config.yaml
n_layer: 11
d_model: 512
n_head: 8
n_kv_head: 8
head_dim: 64
d_mlp: 2752
vocab_size: 24060
activation: "geglu"
norm: "layernorm"
norm_place: "peri"
norm_eps: 1e-05
positions: "rope"
rope_base: 10000.0
rope_fraction: 1.0
qk_norm: false
attn_scale: 0.125
bias: "none"
tie_embeddings: true
parallel_block: false
extras: ["capped logits"]
init: "normal"
init_std_qkv: 0.029
init_std_o: 0.00618
init_std_up: 0.029
init_std_down: 0.00618
optimizer: "adamw"
lr: 0.00102
lr_mult_o: 0.657
beta1: 0.9
beta2: 0.95
lr_head: 0.0219
grad_clip: 0.5
warmup_steps: 251
schedule: "wsd"
decay_fraction: 0.386
decay_shape: "linear"
final_lr_fraction: 0.0
batch_tokens: 131072
seq_len: 512
doc_mask: false
train_tokens: 1173000000
steps: 8950
dataset: "wikipedia_en"
MLP neurons of a small language model. Each row is named by its layer, matrix (gate and up: input weights; down: output weights) and neuron, and shows model dimensions 186-281. Each number is 128 + 32 x the weight over its row's rms, rounded and kept within 0 to 255. A neuron's up and down rows have the sign that makes its largest values positive.
A block is one neuron, or neurons of one layer that tend to fire together. After each block is what it responds to, as a language model described it from the Wikipedia text at the highest values.

L4.gate2722 [127 186 115 161 162 117  93  72 164  95 181 138 134  96 128 149 119 123 174 155 131 131 133  94 111 136 151  96 148 143 135  90  98 141 102 121  91 151  89  86 140  97  84 167  84 126 120 154 129 143 165 157 152  95 134 171 113 108 149  97 172  96 157  79 122 142 100 150 186  73 141 120 218 161  92 180  97 113 150 113  66 130 116 148 110 106 161 159 155 169 134 137 116 129  99 214]
L4.up2722 [125 109  67 188 111 157  96 132  94 167 116  55 130 123 102 126 124 117 141 144 161 109 116 137 134 158 118 147 161 135 118 105  37  87 205  95 134 112 200 117  89  87 164 163 165  98  90 163 160 135 192 135 169 108 134 183  62  84 104 132 163 116 123 144 161 122 177  89 141 149 162 148 179 191 120  93 140 131 115  56 188 153 181 140 161 155 163 123 115 141 151 131  95 132 152  88]
L4.down2722 [ 81 139 184  91 104 118 146 112 152 125 146  69  89  90 111 132 108 178 124 141 113  80 211  81  90 139 127 112 132 205 156  80 189 163 129 172 150  35 114  89 125 168 123 114 159 111 138 172 136 101  90 129 103 148 123 131 139  70  30 133 114 176 146 101 111 183 179 134 154 145 119  65 202 123 117 111 120  94 125 137 155 121 133  93 178  95 165 137 120 167 178 101  96 146 104 133]
Responds to: First word piece of a multi-token surname or proper name, right after a first name or list punctuation, e.g. Bres(lin), Kir(chler), El(well), Ol(bia).

L2.gate433 [151  98 130 140 208 137 109 137 151 140 146 102 179 165 123  77  88 110 103 129 109 139 175 119 216 161  98 118 106 112 100 141 156  96 109 109 196 166 138 142 100  97 168 152 105 133 153 110 179 101 165 144 157  75 105  79 123 106 160 104  97  95 145 114 158 140 174 111 150 112 150 114 115 134 101 190 166  99 151  97 156 124 118 141 185 123 200 202 160 115 159 126 200 107   4 119]
L2.up433 [123 151  91 140 101 138 141 156 163 132 125 104 199 141  82 193  99 172 129 145 133 138 126 111 122 168 127  77 112 142 136  79 123 140 158  85 141 139 148  74 100 181  68  71  85 147 115 132 108 108 128 140 152 128  97 114 144 119 190  77 122 106 112 124  97 144 134 151  46 145 136 117 128 164 115 116 152 114 104 163 161 168 159 150 162 152 106 138 147 134 129  96 121 110 110 123]
L2.down433 [ 89 136 166 146 108  81 128  98 172 142 126 117 140  78 130 182 142  46 135 173  86 116 138  91 173 133  84 149 138 136 133 131 111 147 187 119 147   0 126 126 107 176 129  94 104 130  86 181 145 115 166 142 122  97  95 107  57 127 134  83 146 143  94  76 177 145  82 134 125 137 138 146 141 116 133  93 107  98 153 130  80  98 165 105 123 109 135  98 172 124 194 130 177  70  89 105]
L2.gate590 [118 157 109  94 133 171 131 107 137  84  95  86 119 156 169  97 123 133 150 135 132 171  85 110 147  94 204  81 103 124 145 103 128 172 150 152 226 136 106 151 139 114 134 109  66 115  71  95 113  85  73 138  82 133 138 119 172 160 125 122 134 126  96  92 108 103 112 113  81 116 137 121 119 110 122 122 130 103 143 123 130 110 140 162 105 132 140 103 149  56  82  72 139 122  50 147]
L2.up590 [165 162 116 100 132 138 153 165 116 121  83 101 155 158 144 117 107 118 141 136 181 139  88 115 133 173  71 163  78 156  88 127 146 128 125 115 111  89 121 151 145 115  78 117 131 150  87 168 113 125 114 125 103 138 154 112  91 106 141 122 138 108 129 126 131 155 151 144 161 149 150 112 132 128 118  95  92 130  98 129 155 177 139  75 156 180  97 132  91  39 171 102 139 114 116  87]
L2.down590 [161 119 125 117 120  92 143  98 129 111 105 144  95 126 125  58  96 171 148 129 149 151 122 127 107 164 128 152  93 115 184 122 135  96 138 101 109   0  86 130 126 144 126 166 186 124 157 174 190  88 128 130 130 165  91  65 132 142 146 139 161 157 117 103 110 125 107 111  53  59 147  77 128 125 157 169 106 110 171 172 125 126 185  77 147 107  85 128  72  95 137 123 188  83  75 120]
L2.gate1062 [118 135 112 122 191 106 152 162  96  84 123 179 136  95 117  95 128 118  75  89  77 120 125  85 139 116 169  60 101 166 155 164 119 194  93 111 102 130 133 133  96  83 119  78 126 147  86 113 190  43 113 138 117 135 180 101  81  94 108 107  55  94  72 124 132 180 180 157 142 145 145 131 157 121 140 132 183 118 168 126 141 179  84 146  96 164  90 131  84 117 119 193 135 108 114 188]
L2.up1062 [170 193 117  70 183 153 102 240 155 120 164  69 179 108 147 112  80 136 151 143  87 131 119 160 157 107 119 109 136 111  81 203 137  96  79 114 149 147 151 111 178 177 104 159 123 105  99 139 110  90 176 108  84 145 148 139 167  82 141 117 175 137  72  87 124 166 188  95 138 107 140 120 168  65 126 146 132  95 124 135 150 160 128 163 143 120 137 155 135 107  32 171 122 166  86 135]
L2.down1062 [157 103 109 130  68 119 139 103 131 160 120 159  71 107 147 133 127  92 105 130 149 141  89 115 129  66 232 131 136 118 107 117  92 165 160 163  99  69 126 120 122  68 133 124 146 134 118 137 157 100 144 112 135 120 148 149 138 114  92 130  89 119 104 142  97 126 188 133 178 182 110 179 130 152 101 125  78 166 155 120 211  69 117  82  91  91 129  22  90 129  94 170 111 121 136 164]
L2.gate1217 [ 81 160 107  77 123 121 156  72 127 115  85  91 100 135 164  87 204 182 154 130 108  84 129 104 183 125 193  68 119 187 163 115  97  57 139 134 167 150 150 113 184 152 104  90 115 126  41 152  97 110  90 153 121 187  75 104 132 132  67 109 163 156 129  74 109 145 108  91 203 111 183 109 105 121 250 142 141 114 106 152  91 151  75 110 143 157 131 130 117 119 147 127 131 152 191 161]
L2.up1217 [178  66 126 141 116 139  87 129 118 134 129  88 145 150  86 120 129 134 118 159  99 106 172  83 113 124 145 139 148 167  81 109  53 128 161 123 159 143 130 127 135 130 116 108 144 108  99 137  88 125 125 146 126 143 103 116 113 123 152  98 163 198 164 118  68 151  79 130 149  91 119 153 116 117 117 127 144 130 106 130  84 111 175 139 153 145 139 165 122 158 138 137  85 159 158 205]
L2.down1217 [165  79 115  97  94 135 167  79 122 134  98 139  97 122 114 156 173 204 190 153 144 113  61 127 173 127 188  82 121 131  98 118 134  69 138 139 134   0 169 140 104 147 110 116 155 150 137 183 133 137 182 175 140 131  65 178 162 131  98  68 151 126 171 118 113 138 105 119 132 107 174 126 123 158 134 155 119 104 102 173 103 111  71  76  72 126 192 105 125 100 157 130 127 101 158 165]
Responds to: First word piece of capitalized proper names, mostly people or places, in tables, lists and credits, e.g. Ben(jamin), Brad(field), Ut(ina); also year-start digits like 202.

L4.gate839 [ 99  95 155 181 151  81 118 104 107 110 160  88 192 173 113  74 144 115 117 142 143 175 132 147 146 168 142  90 155 141 137 142  94 133 135 116  59 111 129 165 131  99 192 108 106 174 113  58 113 125 105 110 177  92 167 172 153 116 143 126 155 196 160 147 142 162 143 140 102 104 128 131 136 126 105  81 138 117 143 109 114  82 129  91 174  74 153  96 134 208  77 150 139 129 166 174]
L4.up839 [108 134 110 136 102 132  94  91 122 118 145 169 127 144 145 118 137 134 132 114 112 129  43  97 181 104 152 101 143  73 203 119  88 184 105 167 133 116 119 159 137 154 158 177 142 110 148 112 157 146 119 197 126 112  85  57 146 115 131 125 121 129 186 119 148 138 177 113  77 125 117 162 170  49  67  81 137 155 108 126 152  94 141 130 228 141  81 151  79 151  93  75 167 134 151 159]
L4.down839 [ 86 102 140 168 185 152 102 102  98 155  70 135 115  90 176 164 163 122 152 133 160 111 106 120 127 144 118  76 132  99 109 133 138 173  98 137  80 164 110  90 148 114 187 124 137 132 144 186 109 129 128 102  54 163 138 144 153 159 120 139 139 139 102 119 135 117 146 110 161 162 147 146 123  82 125 109 159 147 133 150 137 137 130  93 160 123 134 146 173 153 174 122 156 123  99 144]
Responds to: Words inside ranking or record phrases, mostly in sports bios and stats tables, such as "most wins", "14th-best", "25th in the world".

L8.gate1875 [147 133  96  88 153 135  95 111 119 169 102 168 150 150 127 150 161 133 173  87 136 113 114 191  92 144 117  80 125 142 132 132 115 141 173 174 113 150 143 171 151 117 138 125 157 134  61 131  81 115 163 182 108 191 129 167 168 184 143 176  73  65  61 102 107 120 129 168 136  49 128 176 102 110 106 203 107 106 112 121 125 113  73 149 127 109  93 164  99 107 116 132  95 179  87 127]
L8.up1875 [126 178 150 138 142  26 138  81  99 106 162 193 151  87 110 159 156 173 140 102 112  97 134  94 134 159 115 125 132 134 112 126 103  97 107 130 162 102 164 109 145 105  90 167  65 144 180 104 218  90  93 150 101 167 108  71  97  89  77  89 110 146 169 123 137 119 141 140 168 142 126 163 211  63 109 112 106 156  88 117 121 178 163 103 110 118 142 106 135 134  69 145 170 111 149 131]
L8.down1875 [142 138 135  91 133 137 155 101 142 154 101 116 178 150 126 112 115  91 147 121 136 148 100 160  79 122 152 163 124 124 150 165 126 137 126 112 115 133  95 159 126 145  78 110 141 137 155 109  92 148 144 144 126 176 146 157 143 137 159 164  82 131 133 142  84 255 129 163 119 159 148 107 120 128 144 183 178 115  78 137 128 122  84 151 126 100 108 118 153 148 142 111  77 153 168 147]
L8.gate1941 [133 185  82 178 116 114 115  95 101 154 136 104 109 128  67 172 137 161 194 101  84 108 114 170  70 118 105 135  99 109  75 161  73 140 119 150 103  74 163  99 125 134 182 149 160 109 124  95 125  98 163  73 110 172  93 195 199  60 149 125 107 147 109 100 103  74 122 122 181  73 131 123  86  96 141 215 141 102  74 113 137 132 133 172 134  96 110  98 128 106 196 130  54 143  97 186]
L8.up1941 [110 151 132 136 107  64 162 138 126 138 159  47 152 135  83 108 160 185 138 104 143  99 140  79  48 165 124 138 127 105 176  94 104 127 115 155  95  99 157  78 163 164 123 101 123 177 206  62 126 142  85 137  72 133  69 129 152 177 173 113  99 166 147 151 128 145 127 118 123  78 178 134 125 104  78 133 144  90  61 168 142 105 129 108  85 112  98 117 104 157  75 107 112 112 148 105]
L8.down1941 [141 157 128 183 150 123 117 138 114 143 149 119  81 114 156 148 121 133 100 142 127 123 124 145 149 122  98 105 128 122 137 167 104 110 128  68 125 122 156 133 119 109 132 105 111 118 122 152 100 133 133 105 154 123 116 114 171 128 117  61 123 136 141 129 144 190 129 129 127 124 133 132 152 134 148 169 119  89 140 161 109 146 152 130 125 126 117 111 105 147 137 129 134 136  98 145]
L8.gate2013 [145 160 142 124 130 160  69 167  60  87 146  97 144 110  69 185 160  90 143  97 161 120 158 145 160 145 153  89 155 122  80 132 116  76 120 118 127 149 176 185  82 119 207 171  88 115 141  81 161 116 132 114 100 153 116 119 174 141 143 168 102 170 108 183 134 129 113 139 130 133 123  88 127  94 148 119 159 139 162 156 154 127 133 150 104 162 118  83  92  96  50 158 149 151 125 202]
L8.up2013 [128 162 153 163 122  85 123  53 128 171 194 133 175 144 128 101 185 137 204 112 124  47 187 119 189  90 124  96 128 124 165  97 146 143 130 172 198 103 135 167 153 130 147 135 136 159 105  80 121 127 102  75 110 102 142 111 168 119 116 176 154 118 130 130 116 107 143 127 193  72 176 194 169 139 142 197  90 148 121 123  56 124 105 128 146 109 124 169 124 207 132 115  97 155 147 126]
L8.down2013 [174 124 103 182 117 147 141 161 172 116 172 161 107 116 108 141 158 128 156 109 171 119 121 113 107 183 106 168 101 101  80 110 146 124 128 151 120 109 143  75 164 136 134 103 122 159 158 125 117  97 129 171 175  93 179 106 128 103 114  98 113 103 152 150  88 190 104 138  94  98 158 101  98 108  90  97 176  89 138 160 120 142 122 147  98 117 116 114 160 172 112  79 126 131 141 113]
L8.gate2703 [ 72 116 151 122 127 126 164 137 141  93 131 103 116 117 126 129 120  45 131 150  90  85 125 172  87 175 124 114  87 183 155 190  63 140 126 170 122  74 158 142  90 116 139 135 140 113 111 114 159 155 120 143 125 196 157  78 165 155 138 118 122 134 113 100 139 121 127 182 113 121 146 115 151  71 148 127 132 135 149 139  61 118  91  98  98 156 210 157 125 113 144 165  95 101 134 134]
L8.up2703 [143 145 153 153 122 123  96 115 109  79  82 105 149 124 147 157 145 175 147  98 102  66 155 121 131 178 136 120  69 152 193 116 121 160 196 138 200 177 160 127 152 107 216 125 128 183 114  86 158 139 171  93 138 130 107 132 156  41 174 166 171 116 143  88 141  95 191 129 137  97 107 150 189  88 119 120 138 108 117 156 160 147 114  91 158 106 114 151 196 110  93  88 138 104 192 149]
L8.down2703 [140 145  79 136 115 135 119 115  98  67 100  96 112 118  95 131 125 177 131  65 161 209 170 153 127 161 190 129 204 117 115 101 124 132 170  89 128 139 134 148 142  83  87 156  91 122 154 148 173 142  81 110 120 195 175 114 129  40 134 177 100 176 173 164 129 161  80  75 124  65 174 116  94 174  90 172 108 102 121 144  91 103  93 121  98 118  33 146  90 126 141 181 155  91 124 163]
Responds to: Early and middle subword pieces inside unfamiliar proper names, mostly surnames in lists and tables, such as Ton(elli), B(rice)ño, Juzys(z)yn, Rem(us).

L8.gate60 [164  86 215 167 112 119 115 140 157 158 112 204 150 105 125 123 176  50 122 126  87 106 100  94  93  97 165 175 143 128 168 118 138 129  83 104  98  92  72 104 108 131 174 104 147 136 130 127 176 136 142 105 125 181 165 104  82  87 167  74  94 162  98 109 152 203 185 136 124  79 157 168 136 128  97 111 109 104 140 154 145 116 138 167 165 139  75 160 126 121 148 182 114 112  67 146]
L8.up60 [ 88 132 145 120  96  93 157  40 149 145 125 106 167  97  76 195 128 128 142  78 169 140 158  83 141 191 145 167 117 189 139 146 104 167 147 128 101 132 136 101 109 154 109 102 137 127 191 158 211 122 120 113 154 125 144 120 135 164 147 143  98 166 149 111 102 158 141  92 108 177 156 170 133  93 166 138 118 180  99 128 125  78 109 132 196  74 158 142 122  90 111  95 132 134 162 205]
L8.down60 [104 171 143 106 106  73 135 149 139 112 116 144  88 144 155 127  97 129 179 183 113 158 118  64  78 116  99 149 134 125 104 146 165  74  78 129 120  90  84 148 154 137 127 147 117 134  78 169  96 129 125 200  92  94 115 124 134 178 166 137 193 117 110 131 153 177  99 157 156 155 114 100 104 108 133 133 113 135 134 132 165 184 100 141 103  96 102 142 160 171 129 144 125  98 115 115]
L8.gate396 [ 86 166 119 206 101  91 154 135  90 100 135 125 121 100 121  68 148  98  67 220  50 113 141 120 176 225 119 153 148 112 102 170  96 179 143 137 145 153 109 108 132 145 162 111 101 149 128  96 117 167 118 119  89  87  68  64 191 146 176 164  90 176 165 183 131 151 144 189 135 164 134 150 152 153  80  84 120  81 131 157 122 166 122 124 134 120 157  78  98 184  16 112 200 145  98 165]
L8.up396 [168 151 129 137 148 167  39  93  83 203 151  80 107 161 165 124 152 133 111 136 112 147 129 165  94 147 171 124 134  86 170  79 132 113  70  81 110  74  68 122 103  22 183 160 118 152  78 131 154 163 127 100 150 133 153 121 120  95 157  85  97 161 120 141  72 102 179  89 117 123 164 165 177 125 145  91 137 170 128 116 139 182 139 140 144 102  86 156 136 113 144 119 181  87  67 127]
L8.down396 [ 97 143 126 150 140 144 149 116  94  55  92  99  92 115 113 125 148 116 144 163 140 115 116  82 129 144 135 112 110 144 120 135 116  83 146 130  33 116  86 172 122  96  95 167  72 138 165 134 178 154 150 145  42 125 120  81 187  99 144  75 124 160 144 102  97 155 148 115 119 113 121  60 125 102 198  23 170 144 123 143 171 116 149 147 154 140 123 140 111 158 105 181 145 129  67  88]
L8.gate1202 [ 90  93 157 168 152  56 139 103 112 170  68 148 153 154 137 134 136 113  34 113 123  41 113 113  68 111 191 107  83 131 112  88 165 130 112 150 138 169  98 130 132 117 171 109 180  92 158 176 108 157 141 146  55 104 138 116 204 107 167 153  88 169 172 172 143 142 120 164 102 153 164 150 100  76 123 116 106 144 122 157 141 119 103 147 161 102 124 158  88 103 124 138 156 120  89 145]
L8.up1202 [104 114 116  57 136  87 134  87 164 111 144 129 187 171  93  97 163  76 158 121 135 138 172 137 174 158 141  89 104 172 163  97 133 164  81 117 131 142 105 115 133  85 120 126 145 138 114 195 138  99 108 140  97 130 129 137  71 109  90  99 126  86 159  92 181  82 129 117 124 105  84 134 141  82  95 116 173  87  97  93  90 139  97 156 118 141  95 177 136 142 135  56 116 159 118 128]
L8.down1202 [ 98 105 107 104 128 133 113 101  89 136 150 103  86  91 111 144 168 132  57 105 125 172 146 145 159 104  95 127  93  67 139 130 120 152 140 122 128 133  71  86 156 156 111 124  68 170 112 107 115 166 126 180 123 120  43 168  69 154 140 150 157 108 156 109 102 151 153 112 114 175 162 143 108 133 125  90 128 112 129 140 117 127 167 124 119 127 155 117  72 139 111 102 114 122  83 119]
L8.gate2601 [136  97 173 120 128  92 130  84 130 187 130 190 107 115 137 156 116  98  79 138 119 101 196  91  47 137 156  97 165 163 138  83 145 146 148 104  97 119 140 102 136 143  80 116 164 146 125 103 182 122 202 136 120 138 143 126 156 148 127  74 106 134 173 116 125 136 147  84 105  90 113 174 116 111 177 129  96  83 144 157 160 110 186  32 174 102 118 144 180 112 115 145 152  76 169 153]
L8.up2601 [149 201 128 136  51 138  91 115 119  93 128 107 124 160  98  80 165  76 142  93 109 172  85 151 137 155  70 169 104 102 146 179 119  96 183 163 158 117  99 146  80 168 149 185 160  54 154 130 109 121 108 147 111 129  91 130 126  93 117  60  94 136 154 185 117  97 120  83 147  94 161 127  71 163 107 127 100  79 139 128 126 124 149 124  97 148  86 113 151 179 133 143 133 149 105 113]
L8.down2601 [137 192 162 156  46 159 123  50  84 165 146 176 148 127  60 127 120 161 135  90 150 151 108 174 141 145 141 168  82 169  88 173 160 125  94  55 106 159  96 126 107 152 120 149 129 100 131 169 110 150 174 109 118 143 171 134 148 140 111  95 100 138 124 202 170 107 130 154 127  97 171  76  74 153 151 140 138  79  83  97 133 124 177 138 132  97  92 146 149 144 149 147 133  96 144 149]
Responds to: Words opening a record or chart phrase in sports and music stats, such as career in career-high, Top 20, Best Selling, record tables.

L2.gate24 [160 140 105  97 136 140 177 115 105 123 100 146 131  82 124 103 148  94 111 156 105 163 128 102  91 104  95 116 111 132 143 142 149 154 105 160  65 142 114 157 150 158 133 129 122 186 165 130 111  92 164 106 126 173 126 135 144 189 107 120 113 148 135 147 137 165 157  82 112 128 130 122  32  86  95 153 184 123  96 121 138 164 100 115 230 104 144 143 155 155 141 161 104 159  62 118]
L2.up24 [109 109 152 132 160 103 141 123 109 146 164 155  65 149 172 115 118 153  94 130 142  99  89 106 102 131 119 155 104 161 140 120 138 138 124 155 153 163 165 111 132 167 173  89 124 162 150 140 171 149 169 117 111 134  92 137 101 150  70 134 102 183 181  77 157 133  86  77 110 112 108 199  30 109 121 118 194 106 117 114 104  89 166  92 112  73 127  74 136 100 122  91 108 102 141 104]
L2.down24 [126 149 129 158 142 134 161 153 152 141 112 131 114 121 117 125 117 177 100 178 112 132  70 139  82 156 140  91 139 120 140 136 119  42  96 112 172  43  68  86 135 126 160  73 142 100 121 172 128 103 132  90 159 149 128 129 129 187 122 147 124 121 128 164  95 126  94 182 159 122 152 124 103  66 116 160 124 127  80 182 156 151  71 188 146 137 110 153 165 176 120 119 118 151 118 216]
L2.gate2204 [119 143 127 144 123 115 140  87 138 137 162  77 159 144 155 155 148 139  64  86 126 125  82 130 142  90  66  95 132 144 125 121 114 125 159 194 164 109 115 124 192 158 138 123 106 134 149 148 130 133 116  92 107 115  94 131 108 138  87 130  99 115 133 102 126 187  83 150  64 130 121  98 126  99 164 118 134 134 130 151 134 128  97 146 161 116 111  96  95 114 120 100 139 113  39 134]
L2.up2204 [162 166 101 155 138  70  71 105 153 102 112 105 150 124 131 121 109 140  61  77 188 165 106 115 122 185 185 143 139 120 128 135 193 113  62 123 123 203 145 113  79 141 139 108 123 149 142 124 171 114  78 153 112 127  68 110 166 141 145 135 175 158 158 173 200 118 187 145 143 166  88 156 103 187 105 120  87 119 147 123 138 134 175 119 147  86 154  79 173 123  93 110 175 104 173 129]
L2.down2204 [ 97 139 128 190 173  65 140 160 154  89  62 118 121 101  63 151 154 143 102  85 116 140 120 135  99 115 127 167 110 113 105 150 190 121 117 174 170  81 108 131 144 100 102 114 165 125 162 217  93 186 156  60  96 216 120 116 126 139 100 125 137 137 141  97 128  95  95 142 132 111 171 100 104 104 224 126 104 185 134 175 146 116 131 108 116 114 160 150 107  98 111  92 150  98 110 157]
L2.gate2240 [106 126 112 136 149  88  95  91 158 119 154  67 152  90  94 157 163 172  49 138 130 114  99 183  88 177 149  96 118 126 131 133 134  95 142 151 109 116  94  82 171  71 130 158 116 166 171 176 106 134 171  92 135 175 111 104 186 114 162 135  61 150 153  97 192 115 146 131 125 143 122 125  88 114 156 146 106 118  98 204 169 152 163 167 159  98 107 130 112  51 118 120 139 123 129 131]
L2.up2240 [140 130 114 139 146 149 117 125 140 141 117 156 150 142 127 119 178  80 121  95  99 101 132 158 129 133  72 156 182 130 115 107 146 143 118 203 120 122 135 119 162 151 118 133 120 120 159 130 140 162  98  73 120 196 118 154 119 179 182 220 118  94  90  72 155 135 112 133 101  96 146  75 165 148 115  94 150 116 171 108 100 102 167 104 154 143  96 148 188 129 113  96  51 158 181 155]
L2.down2240 [153 101 160 119 157 148 108 103  78 146 175 137  95  86 109 104 158 136 126  82 142 147  72 121  81 119 114 130 125  92 153 157 185  73 121  97 139 131 164 158 134 158  99 175 114 126 136 163 125 180 196  52 113 158 172 137 153  85 140 121 142 173 151 101 126 128 117 127 118 129 138 165 134  78 131  94 148 154 100 153 164  74 144 104 110 146 100 137 161  87 110 142 141 143 155 160]
L2.gate2731 [129 135 154  71 222 141 133 141 157 160 101 229 126 140 136  78 139 149 159 133 121 102 103 100 110 181 122  64 141 128 161 100 142 115 112 157 127  78  85 148 189 120 116 144  90 158 188 184 129 157  85 141 152 170 146  84  91 100 113 139  79 142  88 112 162  90 123  94 120  75 131 133 120 151 150 108 171 116 174 168 108 132 107 188 196 130 139  97 128 123 101  67 127 127 103 168]
L2.up2731 [ 85 195 117 143 156 111 135 129  89 101 156 188  61  85  89 145 183 154  62 107 132 158 159 147 114 116  91 127 170 184 154 127 142  83 134 169  69 117  64 149 134 181  84  97  78 110  55 186  80 152 107 136  92 154 149 114 110 114 115 135 110 118 164 108 139 138 125  91 160  77 156 144 123 140 158  69 150 101 112 155  82 138 138  84 158 118 137 228 100 168 131 112 107  48 156 138]
L2.down2731 [151 180  80 151 112 109 152  85 129  87 138 140  73 143  77  65 108 153 131 134 186 133 109 180 119  74 108 162 147 172 115 117 128  55 110  82  71  27 108 160 109 118  72 112  70 122 128 156 104 122 152  47  86 115 149 151 158 126 124 144 123 153 131 134  86 119 137 127  92 119 143 144 105 152 161 114 147 148  48 129 103 167 113  92  90 154 123 151 154 164 123 115 128 117 153  95]
Responds to: Superlative or ranking words that begin award categories, chart names and prose phrases, such as Best Actor, Canada Top Albums, the first, the most ambitious, and "100" in chart tables.